MLP neurons of a small language model. Each row is named by its layer, matrix (up: input weights) and neuron, and shows model dimensions 0-63. Each number is 128 + 32 x the weight over its row's rms, rounded and kept within 0 to 255.
After each neuron's rows, "fires on" lists the tokens most often at its 100 highest values on Wikipedia text that the model never trained on. A number after a token or word is its count.

L2.up64 [ 90 145  99  86 169 140 136  90 195 145 176  80 134 165  92 180  98  70 134 172 127 145 115 146 191 132  84 146  87 214 124 158  97 117 138 141  64  82 101 137 169 139 200 113 120 172 119 139 139 114  98 100  80 150 142 113 121 100 177 136 122 141  82  95]
fires on: "-" 100

L4.up597 [113  87 104  86 154 145 188  40 148 109 143 196 161  91 181 144 123 151 105 100  60  77  24 186 139 105 119  84 136 158 124 159  77 118  98  93 127 102 127  91 164 143 160 131 165  78 149 166 158 142  71 130 127 137 113 153 123 118 184 107 110 127 126 107]
fires on: "ent" 12, " C" 12, " United" 10, "–" 9, " W" 9

L3.up600 [108 165  81 122 134 177 177 173 189  87 140 149 129 152 136 118 106 150 168 144 158 171 111 149 141 135  68 119 121 190 104 122 130  55 131  88  60 157 128 173 153 155 174 137 103 146 116 121 117  96 106 163 114 192  98 150 116 134 146 125  78 118 126 100]
fires on: "\n" 100

L4.up236 [167 130  77 174 153 145 149 171 118 125 138 130 191 115  57  95 151 115 160  96 135 167 144 107 179 130  99 150 142 141  79 175 153 121  92 120 133  22 108 101 103 126 152 101 146 123 153 113 169 106 129 203  96 111 146 158 121 153  82 136 139 215 115  65]
fires on: "ch" 22, "land" 20, "l" 5, "0" 5, "w" 5

L2.up379 [ 84  93 159 113  92 130 159 120 149 105 184 151 201 120 154 126  93  50 122 154 172 144 130 147  83 125 164 119  97 155 214  77  86 117 106 209 116 145  52  94 144 161 106 109 155 135  72 117 118 138  98 114 178 120 120 111 144 167 147  94 125 102 110 107]
fires on: " his" 75, " one" 16, " their" 9

L4.up633 [138 119  90  85 110 106 118 173 159 131 148 106  56 137 122 135 141  84 140 111 187 134 147 160 170 126 133 175  89 104 102 107  89 150 186 151 107 128 106 141 135 116 166 122 122  93 172 151 179 158  81 146 146  93 105 137 107 120 162  82 145 131  98 103]
fires on: "in" 14, "ire" 10, "en" 8, "2" 8, "ing" 7, "n" 7

L4.up305 [ 93 107 131  93  88  79 108 136 192 166 159 127 109 119 163 160 124 132 104 166 153 162  94 115  93 141 107 121 102 169 130 133  78 110 141 102 125 132 105 159 165 173 135  64 118  89  67 109 131 114  65 160  90 152 145 133 113 166 152 144 124 133 114 115]
fires on: "=" 37, " the" 17, "in" 11, ":" 4

L4.up258 [112 161 118 157 144 105 143 143 191 186 172 142 115 154 174 134 134 103 163 129 150 116  76  88 184 187 101  92 145 164 156 143 100  80 158 127 102 116 126 142 171 130 194 132 129 112 106 173 158  91 108 174  99 119 155  95 128  92  61  63 122 150 105 147]
fires on: " and" 21, " by" 20, " of" 17, " –" 7, "ear" 6

L2.up555 [124 180  94 121 173 140 154 125 170 160 165  85 120 160 135 150  89  67 137 149 157 121 136 144 150 114  47 166 102 172 116 144  90  68 152 134  51 131  70 136 193 135 147 114 115 165 151 146 192  96  80 142  87 139 133 119  97 104 135 134  85 166  60 103]
fires on: "=" 46, "-" 43, "==" 7

L4.up565 [125 191 163 141 108 111  89 152 104 174 179 104 136 132 139 147  68 114 137 189 150 139 142  63 169  91 124 111 126 161  80 181 125  62 121  99  61 122  31 147 114 129 143  65 150 137 113  91 100 119 117 110 141 198 143 148 135 165 158 145  84 152 112 125]
fires on: " |" 26, "art" 18, " in" 15, " of" 7

L2.up285 [217 100  99 198 116 148 121 109 125 142 124 140 137  97 118 101 149 168 116  70 110  97  84 158 196 141 168 188 134 102 105 156 169 148 108 120 125 109 131 109  83  98 125 120 134 105 142  96 197 125 125 192  89 119 112 170 150  98 136 156  87 128 125 131]
fires on: "ory" 67, "ind" 25, "ates" 7

L3.up16 [133 134  83 105 138 166 173 209 158 102 166 130 119 143 128 104 131 101 165 151 163 171 134 127 149 114  28 116 125 152  60 127 102  64 144  92  82 163 133 183 184 166 184 127 106 170 161 109 157 118  94 128 135 154  95 176  79 119 129 125 123 139 105  97]
fires on: "\n" 100

L3.up77 [114 155 157  97 137 134 121 166 112 117 166  90 112 134 167 112  92  79 138 196 185 131  57 133 142 111 128 125  68 143 142 105  97  94 111 107  96 157  62 128 157 106 163  67  62 182 122  87 163 107  65 111 117 124 127 138 190 133 244 108  88 162 135  63]
fires on: "\n" 38, ".\n\n" 33, "\n\n" 16

L3.up183 [119 140 111 122 150  83 144 147 171 172 169  75 151 176 108 161 105  74 164 126 113 172  90  92 144 112  40 118 103 199 145 151 119 168  98 122  64 100  95 151 168 158 154 128 100 132 140 133 197 146 121 138 103 174 130 104 129  93 105 170 112 158 100 130]
fires on: "==" 57, "\n\n" 27, " is" 16

L3.up452 [144 117 111 116 191 131 130 185 186 108 130 157 161 131 106 132 135 120 143 119 204 110 101 114 109  98 153 123 137 132  94 173 109 149 171 139 120 133 149 145 146 144 192 115 101 115 181 112 122  93 142 126 147 130 139 146 129 168  93  76 150 120 130 130]
fires on: " New" 33, "wn" 19, "+" 13, "hip" 8, "ment" 5, "hn" 5

L4.up216 [118 108 135 131 114 156 157 107 138  98 140 121 104 188 107 138  92  59 152 139 130  90 156  57  95 169  95 137 115 113  63 104 119 127 147 124 129  93 151 151  94 152 121  87 115 148 120 187 144 162 134 196 127 167  98 120 152  64 134 109  62  85 149 150]
fires on: "\n" 22, "v" 13, "at" 12, "ed" 8, "7" 6, "oll" 5

L3.up86 [128 119 136 118 169 139 106 119 105 109 158  67  83 146 166 161  60  50 122 210 106 165 135 111 115 145 133  94 176 174 154 117  52 127 127 197 126 122  76 154 126 150 135 140  90 188 104  57 201 165 144 106  86 167  70 149  92  69 109 170 181 149 130 100]
fires on: "ue" 57, " one" 29, "ity" 9, " their" 5

L4.up279 [123 105 160 109 123 163 112 137 128 111  89 179 105 166 131 180 123  63 153 114 128 114 126 121 192 164  99 100 164 132  84  66 111  92  62 197 137  83 156 165 135 150 109  99 129 214 140 149 197 186 114 167  96 121 126 150 120 125  72 166 152 128 143 159]
fires on: "d" 32, "he" 10, "7" 9, "ic" 8, "5" 7, "ed" 6

L3.up418 [173 138 125  89 121 146 141 113 165 113 209 132 144 129 177 115 102  58 140 146 219 118 127 132 153  78 130 165 127 184  91  84  53  78 137 103 108 131  84  91 133  95 195 141 106 143 141 149 204  87  97 158 138 150 107 119 166  84 189 129 116 128  58  94]
fires on: " from" 100

L2.up62 [138 136 131  91 152 168 152 150 107  81 145  86 111 164  95 142  76  85 170 155  97 141 129 149 155 121 136 145 140 177 155 182 121 172  37  41 146  87  90 103  89 118 141 154 113 150 135  83 162  79  91 162 100 141 132 138 112 148 110 210 132 153 148  83]
fires on: " |" 48, "The" 20, "|" 15, "." 7, ":" 6

L4.up221 [112 165 150 123 118 110 160 127  96 146 156  75  67 165 127 104 135 134 135  79 148 185 115 141 161 138 136 166 101 102 106 125 111 136 173 129 124 155 113 133 142 116 150 148  78  81 116 111 116 100 126 129 144 106 125 119 116 134 145  91 121 140 127 125]
fires on: "en" 20, " us" 11, "n" 8, "h" 8, "orn" 8

L3.up18 [ 90 123 129 141 177 118 156 153 172 135 206 112  83 119 124 134  92 113 131 131  95 167 124 136 146 122  66 149  80 159 156  94  61 116 110 147 107 125 127 139 166 124 147 144 154 131 104 133 197 147 102 133 126 152 123 132 143 123 183  88 121 158 110 112]
fires on: "\n\n" 78, ".\n\n" 22

L3.up208 [113 174  72 106 141 109 145 149 186 130 196  45 117 127 119 124  99 120 142 128 161 132 132  90 165 141  99 132  86 165 109 125 155  90 169 160  81 135 145  98 177 167 165 118 119 182 100 156 190 126 134 128 132 120 131 131 125  81 139  97 110 161 129 114]
fires on: " and" 57, "\n\n" 43

L4.up109 [116 147 107 139 116 187 169 142 198  92 187 122 176 130 105 120 106  77 167 145 129 154 116 143 177 127  64 123 122 188  56 123  57 115 172  74 123 142 132 152 160 143 128 117 132 143 161 111 155  88  92  94 111 141  96 117  75 103 146 170 141 148 101  92]
fires on: ")\n" 52, "\n" 45

L3.up92 [100 164  74  79 136 116 152 160 159 119 161  80 123 164 122 130 102 130 126 146 144 156  77 113 152 116  79 123  94 134 103 119 147 104 121 143 118 131 118 151 171 112 177 106 101 210 105 172 194 117  87 149 120 163 110 164 127 143 157 100  86 173  88  66]
fires on: "\n\n" 85, " |\n\n" 15

L4.up42 [ 96 127  83 145 162 116 142 192 124 152 205 124 109 117 131 127 115  79 124 135 186 196  70 103  72 161 125 169  86 132 128 116  66  95 159  99 112 125 187 114 173  78 130 187 147 111  71 159 143  98  59 134 142 105 119 143 141 111 131  66 157 152 103 124]
fires on: "-" 48, "\n\n" 26, " " 21, "\"" 4

L4.up470 [ 77 129 113 144  93 133 118 135 133 173 179 124 113 132 139 156 136 141  90  93 123 190 112 141 143 121 121 109  61 127 114  97 155 146 129 145  91  92  79 195 131 156 154 122 147 104  99 109  77 124  45 127 157 116 104 190 135 149 133 151 125 103 142 143]
fires on: "en" 40, "an" 18, " the" 17, "in" 6, "ar" 4

L4.up435 [134 174  89  42 144 135 159 131 112  83 141 149 169 189 151 122 166 129 117 157 132 124  55 168 129 139  75 170 144 168 178 147 158 142  82  68 142 116  90 115 111 125 158 173  88 148 101 128  97 150 136 144  91 138  88 207 139 109 150 155 120 138  90 128]
fires on: " g" 23, " b" 21, " f" 20, " n" 18, " G" 6, " w" 4

L3.up237 [125 118 111 108 130 151 137 103 142 135 155 148 168 126 147 190 127  84 203  67 146 142 154 131  88 126 117 117 131  91 220 155  98 130  95 109 128  83 132 169 126 180 146 103 141 109 148 178 134 116 121 125 114  94 112  98 116  91  99 145 129 107  97 147]
fires on: "'s" 53, " his" 22, "ive" 8, "irst" 4

L3.up549 [150 140  83 123 124 156 148 138  96  92 160  82 127 151 150 119 129 112  85 168 177  96 106 112 100 108 136 135 103 142 121  92 127 119 141 123 113 199  76 115 179  95 154  98 127 212 119 113 187  98  99 105 119  98 118 170 108 136 171 121  78 170 101  78]
fires on: " and" 68, "ence" 17, "\n\n" 15

L2.up400 [112 148  82 103 108 142 162 156 138 125 197  78 116 162 156 114 118 102 124 153 188 163  75  75 173  84 125 127  98 172 141 141 165 108 142 136 114 135  78 152 174 125 188  96 102 181 117 119 199 103  98 148  95 159 123 131 146 132 150 124  63 182  90  56]
fires on: "=" 46, " |\n\n" 35, "\n\n" 13, "==\n" 6

L3.up570 [161 179 155 104 160 155 177 110 147 139 159 102  98 120 166 120 125 111 133 172 155 133 104 137 147 110 157 146 100 153 119  71  99  85 169  89  63 154  69 101 163  43 179 141  84 128 134 123 137  95 127 141  80 106 137 114 139 132 188  68  70 152  43  85]
fires on: " on" 89, " by" 11

L2.up298 [157 152  71  86 166 124 151 124 161 125 191 144 141 132 122 129 115  77 157 166 147 167 120 131 141 115  69 170 106 172  78 142 106  95 146 114  49 125 108 161 209 100 171 114 125 147 113 149 172  89  89 151  68 172 126 127  95  98 166 136  55 198  59  98]
fires on: "-" 95, "if" 5

L2.up276 [122 116  95  86 177 115 162 149 186 124 187 117 153 142  94 137  83  75 130 141  97 134 106 105 163 128  77 149  94 147 119 115 101 124 110  85  66 132 116 122 165 109 156 113 125 172 118 159 150 120 115 106 107 152  84 109 132  94 135 186  79 175  90 127]
fires on: "\n\n" 54, "|" 22, " |\n\n" 18, " in" 5

L3.up628 [133 163 132 195 156 131 103 161 131 138 129  85 146 113 165 168  89 148 123 156 116 131 163  87 156  77 150 194 139 111 135 164 118 154 115 138 108 106  66  78  94 102 127 133  79 106 148 111 155 119 155 137  84 100 125 147 102 124  90 159  95 177 132  74]
fires on: "ial" 61, "}" 24, "ory" 9

L3.up381 [134 122 131 178 120  85 147 172 191 157 139  75 105 109 112 115 125 153  67 118 161  89 155 128  87  77 169 116 106 117 144 173 103 100 134 152 159 166  99 122  93  73 124 123  94 129 124  86 115  97 148 184 144 127 131 122 138 142 126  39 151 147 119 154]
fires on: " by" 30, "ath" 14, " and" 12, " or" 8, "ail" 6, "," 5

L3.up575 [106 141 140  87 154  98 106 162 115 148 160 121 160 152 139 103 101 105 135 196 142 100  74  88 153  94 154 122  77 138 137 145 125 125 152 164 109  99  87 100 138 101 167  83 113 152 122  92 173 110  75 164  73 131 146 113 187 147 205  89  70 183  99 108]
fires on: " |" 51, " a" 12, " in" 12, "|" 7, " |\n\n" 6

L2.up622 [125 135 103  87 127  75 129 158 176 123 101 214 104 167 129 139 146 165  90 133 126 154 128 103 137 162 139 129 114 145 134 170 116 149 119 119 130 150 173 205 189 156 157 105 147 131 105  74  94 153 141 114 100 125 129 102 211 163 107 171 163 142 110 146]
fires on: "ment" 95, "lect" 4

L2.up366 [101 114 129 153  80 162 130 183 158  74 110  55 168 102  93 140 145 138  69 109 166 111 124  91 170  99 120 116 140 146 143 134 143 165 100 106 117  85 150  60  86  99 152  90 100  99 147 106  63 117 155 113 157 223 108 132 108 110  94 145 110 121 126 104]
fires on: " has" 62, "wn" 33, "--" 4

L3.up300 [181 115 102  80 172  83 143 150  80  26 119 108  97 141 115 102  74 106 160 137 109  31 129 128 114 100 139 152 139 157 141 121 114 146 114 101  97 122 141 174 127 132 143 118 130 102 159  97 156 105  97 125  97 183 114 116 158 213 160  81  89 124 159 132]
fires on: ":" 52, " |" 40, ";" 6

L3.up613 [173 181 109 140 118 138 129 149  79 122 146  62 144  98  98 168 122 100 115  73 130 110 140  98 130 137 165 107 154  99  93 140 192 138 203 221  48 128 150 117 156 147 149 190 166 150 127 100 177 143 100 140 127  97 106 143 103 145  88  91  83 127 156 150]
fires on: "ory" 25, "ual" 19, "ok" 12, "ow" 8, "X" 6

L3.up343 [131 175  66  94 157 100 134 186 151 104 156  97  99 115 128 125 146 143 118 148 136 105 107  84 154 126 150 112 112 120 164  87 183 131 171  90 149 187  80  92 172 103 118 112  90 168 131 111 154 131  97 109 122  85 110 170 131 130 136  58 121 141 135 125]
fires on: "." 56, "\n\n" 15, "200" 15, " and" 6

L3.up630 [116 138  69 125 128  89 146 169 160 137 162  70 120 110 131 117 112 120  74 121 141  87  88 101 120 124 134 179  96 136 129  97 143  96 176 143 124 143 105 103 175 102 143 146 129 165  64 129 195 148  98 122 136  97 140 180 139 124 168 110 134 166 127 129]
fires on: "-" 96, "\n\n" 4

L3.up66 [116 190 114 109 141  92 132 159 118 104 171  79 186 118 155 131 112 116 102 159 151  83  88  55 158 107 152 122 100 116 135 126 146 134 146 175  99 135  85 108 146 109 179 117 119 144 117  94 241 116  81 145 104 110 105 136 141 125 197  96  91 147 112  89]
fires on: "\n\n" 32, " |\n\n" 28, " and" 28, ".\n\n" 11

L4.up574 [178 153  83 161 147 107 158 161 136 109 167 131 121 179 155 143 142  90 135  78 166  97  70 110 124 151 115 103 106  79 209 157 158 100  97 119 141 127 141 122 131 107 110 149 112 115 115 173 137  73 141 141 129 111 177 182 167 149  99 126 180 164 104 152]
fires on: " R" 26, "ilm" 17, "lect" 14, "ack" 10, " of" 8, "ot" 6

L4.up547 [ 94 123 115 116 156 165 151 108 146 145 148 135 142 112  96 141  73 184 111 151 117 152 119  87  93 113 121 138 123 126 163 176 133 135  61 176 137 136 158 117 154 210 120  64 184 121 139 137 116 130 124 102 125 111  81  61  79 114 102  68 187 111 113 133]
fires on: "ew" 28, " her" 24, "'s" 15, "|---|---" 13, " his" 4

L3.up178 [103 135 152  82 147 102 110 122 124 152 184 125 148 150 165 120  96  96 113 219 159 110  66  73 150  58 136 122  94 174 140 106 126 121  97  98  94 106  78 113 159 102 219 119  89 138 131  96 182 101  70 121 101 160 158 127 174 106 203 157  64 146  89 111]
fires on: ".\n\n" 43, " the" 23, " at" 13, " with" 5, " (" 4, " from" 4

L4.up191 [110 155  97 153 117  99 141 132 123 138 151 127  71 116 111 198 110 177 118  96 133 158 185 140 124 127  99 110 135 154  74 214 103  98 152 147 124 153 112 127 147 125 141  74 171 155 100  85 113  91 164 178  82 106 183  98  97  64 138  55  94 144 125 114]
fires on: " is" 60, " are" 17

L2.up521 [123 156 131 164 140 113 132 141  99 128 132 114 153 134 174 139 153 151 160 113  90 112  98  74 163  93 120 111 108 109 126 123 164 114 143 185 137 143 109 124 139 103 137 153 153 129 189 120 144  76 149 124  60  96 167 190 122 135 143 132  75  81 141 169]
fires on: "ice" 79, "ory" 12, "ress" 8

L3.up515 [133 123 140 166 116 136 150 110 100  57 180  98 181 168  82 210 106 115 110 168  99 113 153 152 123 170 120 149 116 143 158  67 126 169 181 202 102  62 124  96 116 133 168 178 163  83  85  95 136 148 155 114 118 164 129  99 100  89  97 151 106 100  92 150]
fires on: "ational" 60, " their" 32, "&" 7

L4.up458 [104 122 112 119 149 138 168 158 151  79 135 180 148 136 133 146 161  80 146 126 156 134  39 120 105 121 104 108 124 167 190 144  66 107 114 106  94 126 112 151 216 131 130 167  93 145  92 116  89  70  85 103  99 155  80 166 174 113 197 108 140 141 106 118]
fires on: " f" 27, " w" 22, " p" 20, " pro" 14, " c" 7, " ro" 4

L2.up151 [106  94 113 111  82 138 140 135 164 123 172  95 169 112 204 156 104 132 129 220 142 155 133  91 199 115 124 143  86 201  89 168 127 105 104 154 120 114  96  76 108 183  97  81 155 134 121  82  96  92 109  92 166 113 153 150 142 140 179 157 112 130 127 130]
fires on: "|---|---" 37, " one" 31, "$" 12, " an" 10, " /" 5

L2.up44 [197 104 132  63 116 143  94 120 142  67  91 132 156 111 129 100 142 106 133 108 189 152  95 164 105 159 121 109 187  98 154 159  94  86 133 182  94 156 134 141 123 135 137 141 149 235 147 151 120  95 141 147 173 131 144 115  75 143 166  85 162 124 152 209]
fires on: "hn" 77, "&" 23

L3.up7 [123 147  86 113 114 115 133 154 137 124 190  78 111 109 169 112 147 139 119 165 175  98  96 112 110 102 124 137  85 122 116 115 188 126 175 147 114 172 112 128 185  97 164  82  98 202  84 114 178 134 108 163 110 103 100 183 142 123 179 101 109 191 118  42]
fires on: "\n\n" 63, ".\n\n" 37

L4.up137 [110 164  87 129 101 132 166 130 129 125 164  85  95 143 194 119 134 109 128 136 144 130  89  82 202 163 118 110 136 165 156 116 151 116 117 118 113 140 158 111 142 102 164 118 144 174  77 157 169 111  75 114 127 119 109 160 143 101 142  98 106 200  98 145]
fires on: "\n\n" 66, " |\n\n" 20, " by" 9, " of" 4

L3.up359 [148 163  96  59 137 147 140 171 135 127 182  80 136 142 138 148 124  72 135 163 139 134  89 124 171 131 106 169 117 188  99 153 134 111 166 170  32 108  95 109 141 158 171 102  80 164 113 148 176 119  89 155  70 133 125 137 123 109 172 102  85 161  74  69]
fires on: "-" 100

L2.up269 [201 128  87 182 107 100  99 140 135 153 127 124 133 101 122 147 133 139  97 122 110 129  67 146 159 112 138 229 146 182  98 161 109 135 109 115 127 102 117 103  87 107 124 147 126 111 128 136 186 143 152 182  76  89 116 149 145 113 127 168  96 168 124 108]
fires on: "ial" 47, "ory" 15, "ind" 14, "cl" 10, "ual" 9, "ile" 5

L4.up411 [108 124  89 111 218 121 117 102 202 119 146 198 181 149 131 153 100 115 119 160 101 137  87 104 192 136 143 149 122 161 186 115 104 109 125  99 162 113  98 133 134 108 167 124 122 144 130 186 125  67 126 134  82 134 108 150 135 121 109  74  80 194 128 146]
fires on: " and" 17, " United" 14, " In" 11, "–" 9, "A" 6, " The" 6

L4.up472 [142  82  78 139 141 125 128 105 155  83 158 113  58  92 114 137 140 165 123 107 132 100 118 117 152 177 158 116  81 146 138  57 153 153 152 174 113 197 141 129 115 147 132 142 139 151 127 113 195  52 144 110 171  62 172 180 143 112 113 101 111 130 102 184]
fires on: "200" 36, "8" 11, "ter" 11, "9" 10, "18" 5

L2.up234 [102 132 181 151 132 137 126 147 136 185 117 148  96  86  89 136  98 125 180 148 110 104 131 150 128 119  92 164 151 156 116 151 105 149  91   0 113 108 124 107 153  93 130 135  81 136 123 104 189 149  87  92 108  97 117 134 151 134 146 165 128 125 151  97]
fires on: " has" 62, " at" 13, " with" 11, " –" 10

L3.up223 [114 115  99 123 130 107 143 119 131 140 172 121 115 146 138 142  92  78 141 140 145 194 125  97 183 143  56 176 118 182 106 109 100 112 176 114  62 116 119 131 188 123 158 127 123 129  97 160 179 111 128 150 126 171 131  98 132  76 128 127 110 157 109 113]
fires on: "==" 33, " in" 22, " for" 22, "\n\n" 10, "===" 10

L4.up618 [108  72 133  85 163 113 160 111 153  76 162 176 127 204 174  41 132  89 137 170 149  71  61 102  93 138 108  88  75 118 137 136 103 103 148 120 142 137  90 151 167 168 168 131  61 105 123 120 131 171 119 139 117 234  99 146 138 150 159  96  97 114 147 135]
fires on: " f" 29, "ist" 13, " O" 12, " F" 11, " c" 9, "l" 6

L3.up241 [106 131 133 125 200 102 138 166 159 162 198 109 120 127  93 125  87 124 121 117 105 135 122 112 131 138  50 167  91 173 151  97  75 117  85 143  87 132 113 156 162 101 151 166 113 131 121 138 176 125  94 119 117 189 112 156 133 135 186 127 112 171  96 105]
fires on: "\n\n" 35, "\"" 34, ".\n\n" 24, "===\n" 4

L4.up271 [ 92 160 131 129 104 110 152 127 183 153 181 148 116 145 122 149 142 200 127 168 169 147 127  41 155 145  73  91 139 140 142 153 109  74 114  63 130 112  67 132 141 123 144 110 149 116  85  92  83 102 129 197 119 137 131 102 139 136 149 132  97 105  59  91]
fires on: "ward" 18, " g" 18, " d" 10, " o" 10, " app" 9, " is" 5

L4.up631 [133 123 112 104 187  92 100 233  89 140 168 120 160 107  98 168 102 109 120  91  65 120 170 129 107 131 135 137 160 133 149 136 116 151 126  60  96 104 125 123 174  72 122 150 160 168 146 115 140  80 129 103  83 173 145 135  89 186 132 216 158 176 132  95]
fires on: " B" 36, "." 16, " |" 15, "ary" 6, ";" 4, "'" 4

L3.up387 [152 141 133  84 158 176 126 170 146  41 123  95 119 133 161  85 124 181 187 159  78 132  94 119 134 138 150  98 141 101 139 137 146  87 101  91 126 158 111 103 113 126 145  53 117 146 137 102 134 121 162 114  82 104 126 135 124 190 183 120   1 120 105 122]
fires on: "rom" 47, " |" 27, ";" 7, "," 6, "." 6, " on" 4

L4.up147 [110  76 102  95  82 142 153 118 145  79 138 207 140 132 115 138 153 113 120 108 123 115 185 131 113  95 113  74  94 187  81 213 155 150  90 111 104 157 128 143 130 164 155  63 123 216 127 101 125 135 164  85 155 130 106 167 145 118  94 127 139 132 106 135]
fires on: " which" 79, "ould" 12, "ment" 6

L3.up352 [132 134  90 124 168 114 148 150 111 132 119  98 102 148 118 172  83 123 179 124 153  85 169  97 132 166  82  89 117 144 126 191  93 161 109 126 127 152 175 194 141 145  94 157 148 120  75 145 188 103  95  77 128  85 125 100 136  91  91  52 182 131 139 184]
fires on: "ign" 33, " ag" 19, "ed" 8, ":" 8, "ew" 7, "'s" 7

L2.up454 [178 100 176 137  91 148 123 146 122  35  89 123 116 131 115 107 165 108 117  99  27  89 106 154 156 119 153 137 174 147 113 122 120 159 108 122  83 154 142 121 120 153 132 111 107 174 178 106 143  79 151 139  75 108 129 121 139 142 155  93 135 140 112  95]
fires on: " |" 59, "," 24, "clud" 6

L4.up336 [126  83 154 111 142 106 121 149 145  90 110 139 167 146 156 155 135  97 191  50 104  72  92 103 123 112 108 186 114 179 170 147 158 149 131 118 110 134  83 134  95 106 148 124 123 105 146  97 172 115 141 108  66 124 146 175 153 148 158  58 160 148 113 100]
fires on: "ing" 24, "to" 19, "ice" 11

L3.up601 [102 138 118 184 169 120 153 167 139 157 189 122 109 112  73 165  84 122 104 120  71 173 118 144 130 118  14 146  79 160 145  79  58 108 104 171  68 143 119 166 162  94 171 136 135 129 127 156 153 120 105 112 124 184 148 163 156 155 155 121 134 168  77 110]
fires on: ")" 42, "\n\n" 37, ".\n\n" 6, "8" 5

L4.up278 [ 90 151  61 151 186 125 134 151 128 120 223 116 101 155 157 165 122 112 108 143 192 143 109  76 133 160  79 142 115 160 143 140  72 102 123 137 101 114 122 134 163 111 188 138 116 119  93 148 133  96 137 150 127 124 109 153 135  57 116  90 111 157 115 127]
fires on: "th" 28, "t" 11, " and" 11, " by" 10, "\n\n" 6, "ist" 4

L3.up536 [139 162  84 113 136 179 167 157 202 109 139 158 152 168 122 129 129  93 182 122 153 162 134 148 166 181  42 103 138 177  60 121  92 107 171  92  88 159 108 158 154 189 145 133  98 148 161 113 122 104  92 144 113 127  83 137  67  92 121 147 125 107 115 116]
fires on: "\n" 94, ")\n" 6

L3.up509 [160 191 123  90 180 147 142 135 135 111 145 105 136 178 154 114 123 100 107 170 130 118 121 129 141  72 134 156  83 165 119 117  91  65 145 137  88 179  94 102 144 103 181  92 130 153 110 104 168  70  87 154 111 150 159 129  92  86 181 141  89 156  75  88]
fires on: " and" 48, "," 17, " was" 14, ")," 9, " with" 7, " but" 5

L3.up354 [117 150  81  92 118  95 144 148 119 128 176  77  80 128 152 142 135 119  79 152 171 113  95 115 111 132 132 149  89 122 132  96 135 110 183 165 129 140 130 172 184  76 175  81 188 179  74 124 162 155  58 125 118 172 148 196 163 118 178 101  97 150 101 108]
fires on: "-" 44, "\n\n" 25, "\n" 21, "==\n\n" 9

L3.up314 [115 130  95  50 139 139 153 147 183 110 155  83 100 115 146 158  85  77 105 182 158 189 112 113 183 139  35 156 106 181  84 142 117  91 171 137 108 107  78 152 155 141 164 104 127 172  78 162 164 132  74 137 133 149 129 128 114  76 148  85 105 151  75 101]
fires on: "-" 100

L3.up242 [ 96 161  59  87 131 101 133 146 109  90 160  85 162 106 148 127 152 109 126 134 133 119  56  56 127  83 118 128 111 134 122  90 155 119 154 134 113 162 105 143 139 122 171 138  89 179 113 155 176  97  96 152 127 124  93 141 143 133 182 104 116 170 125  50]
fires on: "\n\n" 88, " |\n\n" 9

L3.up116 [141 132  92  97 112 203 199 177 167 108 146 151 186 130 143  69 110  80 173 127 154 154 130 124 144 160  55 140 136 164  86  96 103  99 164 109  77 148 121 182 169 171 180 115 119 176 145  87 128 109  91 144 109 191  75 169  82 103 152 152 121 110 118 101]
fires on: "\n" 97

L2.up337 [ 71 164 109 182  80 129 160 168 175 121 171 102 131  96 147 107  86 163 151 161 118  84 134  83 139 134 124  63 111  97 172 114 109 154 119 142  96  69 130 137  77 130 132 158 105 125 107  97 137  62 230 107 149 185 137 129 115 136  64  84  89  93 118 100]
fires on: "per" 83, "ial" 11, "--" 4

L3.up192 [182 175 140 133  92 190 137 176 159 149 132  99  80 103 161  99 128 120 193 110  77 112 146  95 119 120 119 101 101 185 203  85 177 112  89 100 128 164  99 109  70 116 119 118 127  93 145 130 146  74 156 208  93 118 158 128 164 147 123  55 120 126 108 118]
fires on: " by" 97